config.toml
n_layer = 10
d_model = 768
n_head = 12
n_kv_head = 12
head_dim = 64
d_mlp = 3072
vocab_size = 32768
activation = "gelu"
norm = "layernorm"
norm_place = "pre"
norm_eps = 1e-05
positions = "learned"
qk_norm = false
attn_scale = 0.125
bias = "none"
tie_embeddings = true
parallel_block = true
init = "uniform"
init_std_qkv = 0.0137
init_std_o = 0.00306
init_std_up = 0.0137
init_std_down = 0.00153
init_out_by_depth = true
optimizer = "muon_variant"
lr = 0.0055
lr_mult_qkv = 0.4
lr_mult_o = 3.0
beta1 = 0.93
lr_head = 0.00383
grad_clip = 0.5
warmup_steps = 200
schedule = "wsd"
decay_fraction = 0.891
decay_shape = "sqrt"
final_lr_fraction = 0.02
batch_tokens = 65536
seq_len = 1024
doc_mask = false
train_tokens = 767600000
steps = 11713
dataset = "wikipedia_en"
MLP neurons of a small language model. Each row is named by its layer, matrix (up: input weights; down: output weights) and neuron, and shows model dimensions 640-735. Each number is 500 + 50 x the weight over its row's rms, rounded and kept within 0 to 999. Numbers have three digits each.
After each neuron's rows, "fires before" lists the tokens most often just after its 100 highest values on Wikipedia text that the model never trained on. A number after a token or word is its count.

L6.up107:446565539491560547419430530525421571453500516527499488531502539565445583594444451426490529545583504500467494534532528513514412460560588494443502461423509521500485417498470381460486574586490483552476562464563520515432553557493546427409516474521529529499538549498458491386453505487572488572
L6.down107:482478528501432557513526522524569495438431480517551505452572567547451460530516516557539524549353467441507457414450521520586543432509470541500553547609563402544507512484500538512478581574497468460375510511548504476485491590520536540623509504560548371488531453527419486519542533399490504419
fires before: "0" 41, "2" 5, "5" 5, "3" 5, "7" 4, "1" 4

L6.up48:529475538453486516563597550577437482446547490516493456509550354474446437497513491540510559525446428476476535475579466529483564442500544535438485510556461517526486482491523482506488521490387547544532446543458492443460533447571456509463541558446450538557504565538600474475510522575508413482
L6.down48:440477509578488426504463489529499569394524526457447527475419569525425500503459493498524477454557504463523431505471536550538439580470558418515478568533407504510449545521452549517488486528548576468521491426511555346444516444412513536538552484533529515472599487486499558551541578482478536471
fires before: " " 29, "\n" 19, "°" 6, " |" 6

L6.up237:491511485521504499483485448492443468472455553513523509487505518516380446465477521413487579465465544489542478545402477455526406541551468549410523559533613551511498435405452582517558510426442517483447583456507457489483459595461607514578487484530484557474463433541460525418570512481471532602
L6.down237:468456456474474641513468541456546514570436463448510545471536421522483456483439500550564453517466542513537405567584418635412492542517446460585430482429524559452560523423492554645486597480576593462519508454488461539519449469554514396512479503529422466504456481540551551466538506499511533532
fires before: "0" 47, "7" 11, "8" 7, "4" 6, "5" 6, "1" 5

L6.up472:485505464498562494480476505538544539561511539451515490439355371517422477516443567531494498595462554591500451456548500464472556449372544564548549458517542486443541505458458447474542583545498493577585528469502419495499479507507494527459487635499616492540505456445520547494499443415458490495
L6.down472:537463497477497509572390522432450537505504434433583492519422559484472460473477514556423535416539584519524420607475423537478485573455470467446452460456490537465512529490468490470532528440477410542518428426600578510416529458517553545494610471626477458490513531546532488472482508420513493490
fires before: "0" 38, "1" 15, "2" 13, "7" 7

L6.up2945:493482540580537399480548430545507536582491597575440537501589498452491552568505657454516567520468548521468453545542422443525498456605436448536470493482448427498446486426410465442461480577490472561458508509620452456404576535544511500480478453373471495555452521549452451470511445573555523492
L6.down2945:534440535543396543487565468402484516557431523524466531413576644624467444493487431499550537424461484562550486534519372505485457604511476468606545590484464552510486490504383446527449491538501482490540525550429506484463500513414535490538517502484491555549587487514500491484463460476506476489
fires before: " " 49, " |" 11, " (" 10, "+" 6, " +" 4, "3" 4

L6.up1287:378496601494584475492505489507521518513489515525502540534488488528523569500511494526555545511516473527410492451613507413426476483532412535498528508390564434437516552342524530467524521406556464514530487502495550488489550462542464524473458489488550472491432547458501503586575438562494548413
L6.down1287:477499544537402478532612602554460466610511444456458551473458511456535498467470428537460418490460462401474529559530477605437519569479552445588486443552480482561544501561616506596581484572460493588538553583455433527538513618495634467522495485466456484544489508427497451491403583455522532555
fires before: "1" 29, "2" 15, "3" 9

L6.up225:515372538505547500467497499456550448449452504501448559462461442500399422479473548551568552439500432450549440444472433554507478491533617484539601495435451514581520588517476488510501452500433496465518505551415533448471525530517496482469501527528443493558441475536464452513544490583482514499
L6.down225:439402577471526571508440512499555450463450561441509430510425485553435442477467544540548495510494524429425464465466550492513488470559475483438438456506481481479541495622506426479466536434449526480463523520524594442518471458517438483538510486522519366473455473545543507529443536488500454505
fires before: "-" 41, "\n" 24, "|" 15, "|---|---|" 8, " " 5

L6.up731:538429557498441416505533618494505455542492528487499507492521525481452507522464561515484513502479393498453451518441494467492491553514494465398428519462509493492504573437499443479479408467471569448487499590423462547546445476487410508439549511502456538482468514406515431471497488487582503522
L6.down731:466523502426517482439486509479451463373454433477576523447542437484532561496544527545545459495529500565485449531495536435521562519529521461552427504394529492498505452545525556545617573462385478587514550484602473511459503493418515420490502474572519488515460477534444542618477518520496494482
fires before: " " 40, ";" 6, " (" 6, " |" 5, "0" 5

L6.up1006:599483485517481449557609572442373488543547506572465524440420551549525540482485466506495494496500554498494418488539481571527421540466444499483484491579530544554417488502526538501393505450462498593554568415406542571552509455493502493473540538486474430492523488560436439434396495428535490554
L6.down1006:536528484521474438509618579474577500534473539494532517545492483550578465492523495469544447524521479510479509476512491566417572497490522459569402515604480444534456502441584456545497517496461446473564445438382485536518554546427505485446518486459402513524554552577399495452494454462533462553
fires before: " " 25, ")," 13, ":" 8, "\n" 5, " |" 5, ")" 4

L6.up1196:576549439526441506496501516416440498538519489481477535430479559445543531526473492412471564516541547515507430459528594590532496513547499489520479500394545444526459481544506411431570536433465543453535486465459450527399599523466479564421495477477471582454497485514484435496515466549560446430
L6.down1196:517542477456501529511423556452492529490514513561460569459507552491456507426594452534470573502519556461549545575600478599450534505446523498532540446498591502530554467520500483524451482446490523412515485507511509508453554490618538619422502475534540532530536514550522569561488489557463616445
fires before: " |" 23, "1" 16, "3" 8, "0" 7, "7" 5

L6.up2632:464364496532417428482612488581472546473418410462568424446460482585468531454516518570546529501424452581433388426482491573536537559614507478566491583443422529555463559533471441593498456526384460442532448557388518429506433510449504465422475489552463523497463514570472496423454396508580431526
L6.down2632:462521506481521401483474420472490468613504518485524582498442459522517554436437480588495515495474505389533488555472483472457525517445504526433564540475450506516548559598409521558526434416497427484576512468485534528539449605530563529582436449506519516449460468543452486451517450447436586532
fires before: "\n" 88, " " 4

L6.up1458:530508499468531486506397431525533561471465566553473558526422563453438542540456488486557550415513522471559471555495513455565543436449460466454458450450568500467467500512588488511476449452489554494626424407507506479465452564528406571456495517527512497465512480404423539516536406514436466569
L6.down1458:497539579468385521530551476470500474557568376441530533442447589461486445541612575446464500540537454479534534527618500475519507471518545516502436541508488571527444486491457471449487580467489606468501466470539531516501469547553509461441534471641449541505452440471512481485477448509553479466
fires before: "0" 47, "9" 16, "2" 6, "1" 6, "3" 5

L6.up1706:458495542538440506513459423481503582510497469419436476525462407468475461478413551566482559421448581450516527514576589508575548508501521421523515527405496533535467505501503483524543605411426481533473527492536442571554456517517456575533433454534489495493484438538561497511483425518458535495
L6.down1706:590608435435577463451575513471597509510609564445499542481437527500461408460484516458425448524455430511481450501437495597510444452422530551499631473563402498498555531550481564505499494574456490495535517494489549533531458498529426480415562482524524496496524517419545476464615505463529510560
fires before: "1" 19, "." 17, "9" 8, "3" 7, "2" 7

L6.up832:561396632500513544497438557449507511493605465574561414569532494523472565523528573434521462468504438655464489469441481530564483477455455537539479591476580536465402445521597420521468513455550424499480482504525522504446473600530564486492511507540464564510369370499555469421546536550496465494
L6.down832:525445575440588454516504443524558459494537525562583540502538525511435515452555529470409478534556484507446479550491530485449502577551469534531505508505537448545483474513436429528509531504522496527462435546514628458556426406531569584543473500482528506448549515421538577535487529464463426493
fires before: "0" 20, "9" 16, "–" 13, "5" 7, " |" 6

L6.up2982:542441562539545526500422448514480464477530480491475537442531499513507489524489508470390566472428511521557446492600574557513500580598518467454523542495563530597449485458475505463424498490511463474493506524504495568508446495547509457484513487461491482487470499548472489531528448554533485537
L6.down2982:525482387457522488519479447562476430496429542467482553440563581599482505624494476549409487479454576454458490436523495475539530477456520430538512546476512542469525514485459536609581526430386505526451528499502499546497523532452601528505504502448559457473475475512480527540560588504487556549
fires before: " " 24, "0" 21, "1" 10, "2" 7, " |" 7, " running" 5

L6.up1878:473573439531590541453380497502573533504611398472503524524538380412497446420539497506522493573466468567474466495525469571430509541449475428486460512543397487482565448453455497443507500536404441473472491545550544484455498433567384514493509563538534568602462523469441494515510464353574461337
L6.down1878:544502498537440473440527486482475483377463572444546432536472483510460598503510562461481541417502473363612520559417538404423607443504584495550431514489501609460540503465583501488570518570521515502557557611552566554558490421479451504492423477551444449507478465470440451641463534444500534463
fires before: "9" 21, "0" 15, "1" 14, "8" 9, "2" 9, "4" 8

L6.up1959:443565480455521551566494455498468527530465469543449524585468488592577578471444391540479507574458482513383418581413590454599495464527424470494480485484399567516499547452565619481633579558521511481548572556408551518474379568504507508487382448571486470591398559481522468537513434517507494536
L6.down1959:538510545489475516537480455549544532566520538525542490493491517519508484523554465485555534560561557469469488440444439439553473513456478527480520474553550495600454499486589453466483453463594515483506473503502498583415399455479429564554530462509509451498539521465561533566528455604542525436
fires before: "0" 40, "1" 18, "-" 11, " as" 9, "2" 6

L6.up2582:494400581517467478464481515528500529423501499494496546523574546424538524544541491517489543582423515501460538439412376490457404439488561586581499508397502550407464528494489509536543491439556512554443560528509458508521481497552529511560525370526471455553477469452606555536433511554501496492
L6.down2582:488482521533426409603469469485488522491467523517539506467538530436489443442475487398498547487516519612491574439504418482511488443546556441505435387483452542509513506487535535525540463417530492468448516469539513508478504502568537543451536435378539496550474555531568512478593545514435486485
fires before: " |" 37, "s" 16, ")" 13

L6.up2266:464479512446567521526486519526466538553522508505457522431519405581541451378501535562477442524525535447401514542481536496542500433485455479465499455393549459469417504406545491419497450521471487573480471484493489531588508515590490536473551550539545535495504399562458493473506612497495566505
L6.down2266:508538535588476451513544487594513460512579502535441500547476565526524481557512543538472494454511523418541467504565596443393417468462452455628468469535483492478433512492490494508530508505558479560511502514542445605523424445482472521397495590472529604488434576526452566474531552566463525557
fires before: "0" 32, "9" 28, "4" 6, "8" 5

L6.up2377:511474513514527450518491418535547555542516513433530530455461505397538461476506536476495539567561549506418498437491580516567529425513575542445527502467483427574596447551508526540436386595493526545526484525510455490521516464483538466564463506460560501469474509426471450496576496512517602554
L6.down2377:440517450559527550548552513448516487614581426470492517568570463592528555525472521453509364518472550479425571488531581543496491478531479433530486594540550476530590554418498462501600576467483458476546407537512520522494485563509476447547463470551495461505482463502478514513508501526554522505
fires before: "1" 23, "2" 19, "4" 5, "5" 5

L6.up258:532427472504476577415568503475581493509440507566476477561533378513485520465604454482516507500500450474499441484455500481501509552518498552548486434438493514531516469452403469441554530448520543435463500492514509465584483410440410517434525504499525449510491461566551483464505554492542532454
L6.down258:558478563589489412497559581488504494512474460492485505476468522533449497531560495561505531509512546460531466500457532418469444474540523510612522491573501419484424502561574553464608427562466560522468569461422498470427564475497414481522587603522564512453506568486514531465510441506507571399
fires before: " |" 29, " " 12, "0" 11, "1" 8, "3" 8, ";" 8

L6.up2317:517534475541575459570579533557563514536535519434448482465446554476504528431489461497523502570485496521424486507469431450526449455453540560441460456531531528571503550592485531467587446538418558540554512623496481503502491510482470476519413402496405486476438545550486457469483533513493399466
L6.down2317:498456580467500524568476535468552508475557572508490479476538568505424540455460540518451510515569490473461436523518451406481514501440491542439549525427515502345595523484436465448433505454432573420553549532486486436480548558513519522455534552474436454479534448471560581531526630490557508546
fires before: "\n" 74, "-" 18

L6.up2059:519472497557480404490484413432480473450486468507564563512542507363561483510533539507499488463477586545590576553480480452591464447535529566467552511497486486539545610460521535452524479464536600503483496503521506499439492586490555529560458452488446535488524482507471452491580496533467487528
L6.down2059:571508518525481549390510435541444521509576459441419492516484456547448544450448494440504497547544498515459572489520540510549494606510520440522456451487516501497475487541453511545531499511461514664530364474439518527549424486487399487432495458564539551478504494487508474534532441398466553500
fires before: "1" 16, "2" 16, "3" 9, "5" 7, "9" 7

L6.up2799:513495439518501467471432462449477486452483488472467496464489418526432494567545416567458495531489592518540440572451431541485490409499438474468502460526474481444415446404549473509497449517531497550494415434605520522519508482488471570480455461484475519512394469532431454536546552586647503470
L6.down2799:434533466639583515506546529653496572449533442526559497541453453441459462470461541480460504529583535567507530502513548544539534432530483468432512508503509468501488532502566536382477434477497397614538426495466483435456456451455479458516539532525465444445363507529410572551494456428477529481
fires before: "2" 21, "1" 18, "0" 13, " |" 11, "4" 5

L6.up1795:466512435554447512561551541525459501547479447491506609522553519444533468626573547512496486547543406565484525606550545532478444507503553530484463474451551498435481535516527481473518547465552521568532490528485528542461489499528366552537514431521557417475464434408484530516560522606540408491
L6.down1795:440457488491441429504513529466480528414446497560464480510524536426483507405552449446508328500515420525521445504522608510536458569521545504442414434493453456454511508535543460413497499516521499580450445491426532466461509595552537499491546448507515551507505461439516498526462432423475555591
fires before: " |" 63, "0" 4

L6.up1328:470474594478538461506444529488412453494513392443476440525528580449488526421493473511456459509544492534386502500491568455444430492514575530540500498451534518501439540533513504552497610464492532510410520539462475528586434481554478459468467535489496451474384443486560540436367460483602418469
L6.down1328:552560556539452535472553455438555525490505509570571509543531524455581556481523450465482496519523462511404461518405534419512522599508484497459511525549506477447597468520522423491503443448515491517468428504564484556525549413481459518536441511418401582459453601535485508479479379531460475550
fires before: "1" 31, "2" 21, " " 6, " to" 4, "ic" 4, "0" 4

L6.up2183:521516613477540419488458526464628426557513529495466501435497528470486559570483539477389525422510479393492437448454457495527540494397573546510445496405484455442598471502515493450437499467541507514529539503476487490642470470480590453561499596431502477562458495463539415438511499470508529456
L6.down2183:546495567520500480480509549478581557477499464558523528457593416524516527551586455478424470579437457507462500441564464518432401485573444508574617577481503491540484529505566391526593508499495466438469542435420469524518522466536502419558490380436592465534399525462514484566453531421491513519
fires before: " |" 44, " " 14, " Candidate" 8, " Team" 4

L6.up321:469386624554452566457563429549458547456524454462455504549404541534589434545517582508570492527468498433477502592531455537515499349479492460502556427512425513479392466493475443583529457519527550506555504533556503534540524479510521432515434530526523575470454471507509518524497535594413385416
L6.down321:552477463491502556511432518481484493636511468320484508554540392490451488480577439465517652477633466505456475569453576566390477531442510589477490440519532481565539465511481517551478558473547394564520455476556394580565543469503529452585540441490519529582490486565542574543520439541616451606
fires before: "|" 52, "|---|---|" 7, ")" 7, "\n" 6, " |" 6

L6.up1716:508463532515456486557501497512534524468505547395573533550544489472446460484636452508500569519485493422463427484437587535499533505525588582482525464467505493644585529434462470576483502452598458487531440449523447503516542499440530615579506547544508511616515507506550541469491518453465488466
L6.down1716:527627516482545512467520451539480530578482501497528422569574590670534501526543567429516441441464531523576480473502508554552462452478502626451412422490463568477474412546511538511513366504548510402540574455540574493535500492457529497494465510523427502460536507478525520484635587516458514482
fires before: "9" 51, "0" 11, "8" 8, "6" 5, "7" 4

L6.up47:460614514458518512522519449551457521432586378470523493490459495374555459464503581478565515458532473489474476417522538468498468510497372564456457500473511563543438467445496447482582588454549467548564551507408482410476515509562442519566438529485511526429537562484491490517464540478595556596
L6.down47:455538487450557582536400487570485392472511458456588528477546494572535477476512525474553458484533510403554490483517590479498487518587518567505465528562466492474462479473488563550467428519552430454440474558497392549526518563475541560535548513552458574520485538589496540522536502576521433566
fires before: "1" 14, "0" 14, "2" 12, " ===" 7, "\n" 7, ":" 5

L6.up387:584575518386513449425462498593523554445554442417520529553505464595437533535503555513502509427467462460423510468458483440569583608527547510500518551536544516467440534459423520440494450561579580505397496495519518489454524426529508555511447399541492593554514465535500451458485588470436519410
L6.down387:466576487407427505531451451519541511487498527438518424535388492417578577447511558616550532510449516588576477533412492366459529464431520485438455448515496487492429510611526507375471599536548544513452554493457514457522477465449458513504489495475619570430590522535506384528455546521557510501
fires before: "1" 23, "9" 13, "8" 9, "7" 8, "2" 7

L6.up1216:438539462476419433424611520518457486467528563577522550445561544485486532468505515404497599441520571467531547533399550528528580491490453526519398388387557499516481513559422551495485421615394571494517483558539563551489471472509458451543536491552558517545544465490494454496392539600484544522
L6.down1216:458402464534521519512530463464503512562511522385448491535431568517490518512515515530441511583558493466479535462493454461461499564478557517580491522481499404520528506539490494463460510483467426496545519494507486471427454491507522480519474545403435501514446565511557511456480516527478611544
fires before: " |" 26, "6" 9, "3" 7, "5" 7, "4" 6, "1" 5

L6.up1704:481492503551474460508389472490486511478547486517543447466530544547394492438525464548507514465504495404488515517500549421561523515513484516394471529564510475507457432458508412468530643575503522579418487516493484565534548524406491518506477515516455573627397497402648592433553438492562411462
L6.down1704:477576488506426450557429524501511464524486496489471461682507544536529474481510511557522549428408493538535443454495450377534465419561518538455491421580491471402486506540515521519474540526599556382445453524544549508507524487475536603488599574444506565477551524475586542533586576593446546471
fires before: "8" 18, "1" 16, "5" 14, "0" 12, "4" 9, "3" 9

L6.up430:602532433498393500480496443505473515538454407416538502370396426496450587545524542472511518494549513447496471454521571447479545469529397505486547501490473497417528454504535486535448466572565551452513478463505510479489451541548508561555518473603617449505452510519485487468493427535573455498
L6.down430:536452544502512511571409526488435456584456535469478419516513492433473445517505501535451530556472519512573574505502470585458568585488455541539418506557530488530472435554467477507485528441534507520452507463478537451538532483505475529584529437459433503475409481492484484535469464548445399540
fires before: "0" 41, "1" 24, "," 7, "2" 6

L6.up438:545501557479428476505437456518405559439537500525487503487493513568402513544497574566522489545583580567462442432449477467473528567476569513510521453551495457506449514530446598448488531547517526489417419490536572456423483473461529376538489513496487552561507488533540415553546450501460499582
L6.down438:470496466553485473492581462495541437519465476451577535480497412568645575431514500344511514490542513597490594459519546563462477534468540417458536518546515491456521440567537588612512521507505644496517529533471481504497434487542494461474392508475446474501533447566473376539436514499500511568
fires before: "1" 25, "2" 24, "3" 10, "4" 9, "8" 6, "0" 5

L6.up2663:492549509498461486525504475511511451557525516498541558472467427450541456522429410507455486429477564509488457573560573514543517540526490592488540499548462458432551566531449521473510551504510483514469535558478480510491409457615568442532489482431409583492514505542435457419596433590527569497
L6.down2663:461550488427512576424495515520442523447432457474459492525501525579588417478577551535486458519599442484400516461551537521418425532451400514573547584496545412548472557406511485531423489545518484564547482534487549467538590532508520416509507663567529548447389504591440552588514496499502450476
fires before: "1" 19, "0" 18, "5" 11, "3" 8, "2" 7, "4" 7

L6.up2054:484513515432450527498452467401519471539510489578465589515559545431443479546371554498502538438530508411482439554439576419569520493465509451522467549438507533510475495493502483539457501535453571455586622427338510535437468558527467451508530514508565505523472505527537469507525449505508529524
L6.down2054:444411586549526516556488437505513637538512530471509553512451574482571405397542444521498552506596428539445496427500542502496540468518507518467490500561476551522537488462500451532517453530480518556530451557535564491516484445413483496517511478536558506475538500527576516479511528485426473388
fires before: "1" 21, "9" 13, "7" 9, "8" 7, " " 5

L6.up1864:421467467470498558530548522486564444621574527443428501387511454476462497444501498494444490455532484435493416389494587499459518494535477541454485447418505536544515520517470531429393483447484436437472538445511513468610421534591477509460546525511429386447556452604498419453480445453414473393
L6.down1864:450472470481423550473513436452491521472444613489455469538490520490487523468502520529475500447570495532428488542481501544564536479491448519538564596484547539470497545429507437459567492562587587410485510485458490532483463461504570433510505549500546516489522447544542465467435441469515449527
fires before: "\n" 64

L6.up2367:467518531490399519452620485442496505518519553564464505548535446522498516584545477470428540454567479492529579531544463499557484475514472571511513438487484488480479438437469518555477576525490461457471569518488517441520550527517500500552554593468510488499448475438563504486572480460505473440
L6.down2367:521470496513472514455571525459582514467510459557481483519605493506369563519482553607417535502498529442524512520399441480494475512564560437561392542528541458527494487455628406547560501507462517426474478491461566547469488536542493445540479506561469554516446477499514550535483506528436525526
fires before: " |" 57, " (" 4, "." 4

L6.up2160:467485555438471473473488512442435565486484521449536479550614472466592536513467445384407497534443439460466468445516359461490439542494451567507503464523513457509437528467528529534505526572461464539539448525485478504562526475565521487569478478559460440542441426653448479544421566490457583480
L6.down2160:456513476479517486476475533490463543444453492505459564501485553613631446476540338484473432476579514544492638404509533449487511574496529484468470514432528464595567471515502519488509428577472467556507422629510504485433485549542535445486503490548564524576435475442406441508566431594549433450
fires before: "1" 22, "2" 20, "3" 8

L6.up2869:553584521490542524500476551545558526485443562552475445463451628551469548511527550524334601489602503537488494453584548452477509558497464597459481424528480493478491454499526493466519494506475502527530435488365442470523460522609565513464524435601547484569491509471465492471509441486376592517
L6.down2869:607540568475442471470511545559401424571467471490445487452485470497467445434560550515521481585532470481478602515406453471477511493527535442450506483600445413425481463590612581527532529577509528480438468468545572512580468454456521477531414431428511501474473564528570452426460534462524470510
fires before: "2" 35, "1" 28, "," 9, "3" 5

L6.up1749:515599537498579461485484561498522486483497473529450497525526562595385501465509528573498495472532570486467536506461491485492589607508526479505451424590530496556451398405460397436520517473550587552456481525537481574490493590518494486513526519566487551523463509381475520468650527434524462528
L6.down1749:405469450550517482552486520494557565524410528587567476440515537485461449393471461499628434531518567435476493513552521462471534423558436515437500475442494564502512557420432525551521510539522570537438478441534406435586422425572569504446516468457518522496476572514472523438443413479445435541
fires before: "0" 18, "1" 13, "2" 11, "4" 11, "8" 8, "5" 7

L6.up2357:524459468413484476514462557470551474555510449370486481428499551576514485470506567405460478448573532490518487487446526539467503516567515518614561485602527511563547527414551433495436512443425480532467445433449571475499458467459474424553507454576528529473562511572518585454570432510448509484
L6.down2357:501434561451554379484527537564406468543516443514476482517434559475537471493594402542563548520436544517531506492509437500489507494534489490600524492511505516522508600434487447459495422440596480500471453501517530496548474536434597574407594418589478610370417427452603452479536499540614443479
fires before: "\n" 62, "1" 5, "0" 4

L6.up1384:571495439539562467501465523521390508470501487484585530517374395467502556524552492448410533459466610578485510464569530544469453508474482492427517466501554550513565420488502573533479506534567396450555453478582512581491413389598501531555549490572555534582542526400513461542535463524554478528
L6.down1384:590470360531442439436480494532480537463590457380510568623582522523492467409510497381585502512557509515550449522550587492567537496505524560499455506445481521490500430416455548493579505552380495439548535525461496479491566450471531541445506388454434440436464462515467496549466484470486511376
fires before: "1" 15, "9" 13, "0" 13, "2" 11, " " 6, "5" 5

L6.up2143:503579488542413486441517534561436471524556616519461446372449507473531504544587514472512550541545496510452519489450545525503534563428497489528466422548499475546514474542500477542622486544505468533539480533475421499524457504473463558540512472491543506448591516516400365495534382454507468530
L6.down2143:510421434506487523497472431480505502438466513546484547534485463573510488500490494445467504530537496466498550477585576441420549519553488465424530502499474481476445439510517460494508513488409526570438536527526551569513485552507550502542450555516471458512468522468491492496521527543496490468
fires before: "1" 39, "2" 19, "0" 7

L6.up2426:530491490478453494477439557481515428498531500537514488616425515524488525530524533508433556553607493564460547488440530413526631546447505506486428447622392587510484480422398467499531508582591576365501489401476457603604567546500467471552487483505573482492502587529511458420481468561476473464
L6.down2426:512477518537488527590531440521458511470555515519524596485446484538520413497537471473521554481416404465493444483444463576600501543513545446499524538476501508539516544500534500464549475456451466569533494572464464498554522455494544509558449479530528529578459409537593466510471435491490503486
fires before: "1" 22, "2" 13, "0" 13, "9" 8

L6.up835:440508442478566470548493524473479503463523499518513471537452587465510588449495538523462496508553547418522452421468492507578547495479490498494490512430554540507503506567466453430520455506425531519509490493452510550450509501597454493446499464578426618396536497554484450542465519483506544492
L6.down835:470366413410475540555543563487438567529442504538524415428482485545523501496572493552447537577497424508587576549588471434439552531539485524514505522416549475477533438448478485503531460501506497460550441534477545470540464490517585504515553508611490514451486501524473458426530495514445521451
fires before: "\n" 86, " |" 7

L6.up1806:496510548475478566500383458452389471498480507397490586456493469536459479430434539514459441602556451477476494396435441511487447585483524448471485544609419560461543563454486489520537603520502543573441492465535519549406519562411487532489453447471484474489439482524445464542551540558575547569
L6.down1806:584572407561492380390487530446442423563492565496513566451502516453512462362485472559575505565460626480396545419598641463550453495484583518464488538546466476505386484474571590449574475477507512440526546441468429513594483482577572488503531547499491599501426541540447519529435388451457495571
fires before: "1" 23, "0" 14, "2" 14, "." 4, "ebsite" 4

L6.up703:489474518446615522421484436517515452473488522530469580500511470480514487366502431556489454566425477444436432498475457458514492477533460506498512482486419520536473479518472593472394541443463528501521500422537412445498551583554530452530424627480408453533541616524562493530467562543474424448
L6.down703:462501592486408485565471511450542498499561511460606461409421530470417543423487436528520523509524526537549664468517425520516450552491510481562523516573484496507529456545525623491512540539536436484502525570494485456449508461453489440510494476528468521570489588522510511510412457524530502489
fires before: " " 44, "2" 6, "3" 6, "0" 4, "\n" 4, "1" 4

L6.up2711:548414529525537492612427527475566460490580556461455431489491411533480542433383580417498582395553447565473500525536512523532540489459576537434564442552513540534404504463537520515501480444539451462491465407475532538501461612488469509532443501481452492471505499433435389493519554509519503553
L6.down2711:572625520523555493580463422487525547509499483382523549545530483457548423376537515526506412517471603487441415525533478435447399597546554503479489571436497440563480511557510483557436436531479455531587549511472482514413486510538531538429499443541499532489466538541479563444556557442544598457
fires before: "0" 46, "b" 8

L6.up1289:553556509483538479479512465561439442467522575532530475514587474510449502521478429517473559487565509470438518485490446511491477516493588609512523468499544459458500479429474537450476483487518530474454539451492515572619488552409501506515409502494497445530539516464425472493488603517473506551
L6.down1289:455447539569454533528405523543536589519558547564552503512484453504535469547535538485464529499457454505514493557495510450571421495486565448480411429437508490603497454542562495442419452464452546453599445474486406502456471450432526533484467530459488415486475449491490491464561463542428564472
fires before: "2" 15, "3" 11, "4" 8, "7" 7, "8" 6, "5" 5

L6.up3021:530569382524546579571541593560509461519564551469483514415440501491481436546587512473486407534577501513414482494402524478517543468584449430526423557508504541459517466529520572493451491508492446482561495523496579517526482403507512515357436494661550549550444493500464502526556482514519565547
L6.down3021:588520560481574504515525547518467488465510460553551491488496581442574466493459513557454475410438472466529508549535475547506531574508481518404454485537506407530480480501514405461577479496592398505524514466534473514508453459519486433536487569491435552497575525456528454471528540514524517457
fires before: "\n" 20, "9" 14, "0" 11, "4" 8, "1" 7, "2" 5

L6.up784:547474528547505487511463523441550530513510589485469424507481460500553516462482546596465491446463579516497484468625469481462507462449441469509462415422537496597510463465462409433502438497496490641515512551438450560536486549543505480509510507572438415445432517526453513544521439610463446450
L6.down784:502525557503543525447458491492554492510549512610394526527523567513463510498510511542575450472517464464456419613508552526558525496425456494479423493490484496551485509504557402457538496530578468502537578435466517511462518452551477566502445476551468500565579546427480545543472481473444548490
fires before: "9" 20, "1" 16, "0" 11, "qu" 8, "2" 5

L6.up2580:601545498626463534512463428554495516444403452446409478446559436478407588529482517574517517540540439531424464460479504481452457478456448407441373489586548536524541555530485457518487491476557528432522469512587440477458487552522497582452470488530498426543506467456537526520507473544573505509
L6.down2580:449471587547536444557524566535559460453524502507482491574561538503541547514545512417432494597573455412489540507490509510496400479449505537643544540530508420498530496576502439528526469511474451527504537516479506475554511515500456454471541467476404448505503544475498533518442387484459585489
fires before: " |" 58, "7" 5

L6.up395:585459545542534521490516517533502462430490547538510516498484443435401524484529478494481596572479468500475616490481493410479468624509440528490415520588487505514549563451492478526464464554429445551520539502472539510506477419481477427567467423571495473522431535506416594424557514454540499585
L6.down395:434521515485456414506504600535425546531488476520510442546541497557457560387527616516400451402512504502564434541489514538455497587455491462484478544458464575524433428583529435451503497504579509488484480532492463424480508455462515464545512492568437447396557448526576439485520469473471567485
fires before: "1" 28, "2" 19, " " 10, "9" 8, "8" 7, " |" 4

L6.up965:501539481485569598581433498466498515491564446535480552396515452436495447477412511556501433509527571565406417538552559396469518518556426534469504454547515434531521518520546453478500441506483534545568617447550526554520555664489483533472506514451476573431520418533404445569484526583559509562
L6.down965:511504620485508390520502523466496496496509367455463538513551527526571463484558519451558481514543557472547441447520469504489488476467542553481413450518576460437463473462500502500481510489516484469441496485512554485504454627470482597444508450470499562388491470597526516519588458501455558456
fires before: "9" 21, "1" 14, "0" 11, "6" 10, "7" 8, "8" 7

L6.up1356:515427491505526556548576592549514469463523512487423466578567527523512487577402513551483491445511461429534492508427452564503475532490536454544546491508572516440493454445538376455439449454474547590502537391398546438433521556525586536437468562467448452558534509442540481427544553438501539563
L6.down1356:430516397530466476544469509492504487508482515491476544508451519469448500486549488509483431547476526500468488505485511481526493462462442483460478563474489496539454565501416545467447584460418429432381524539475456465468511503403443546523541445683514434442441594606474535532454532513538493483
fires before: " " 29, "0" 13, " |" 12, "\n" 11, ";" 10, "1" 9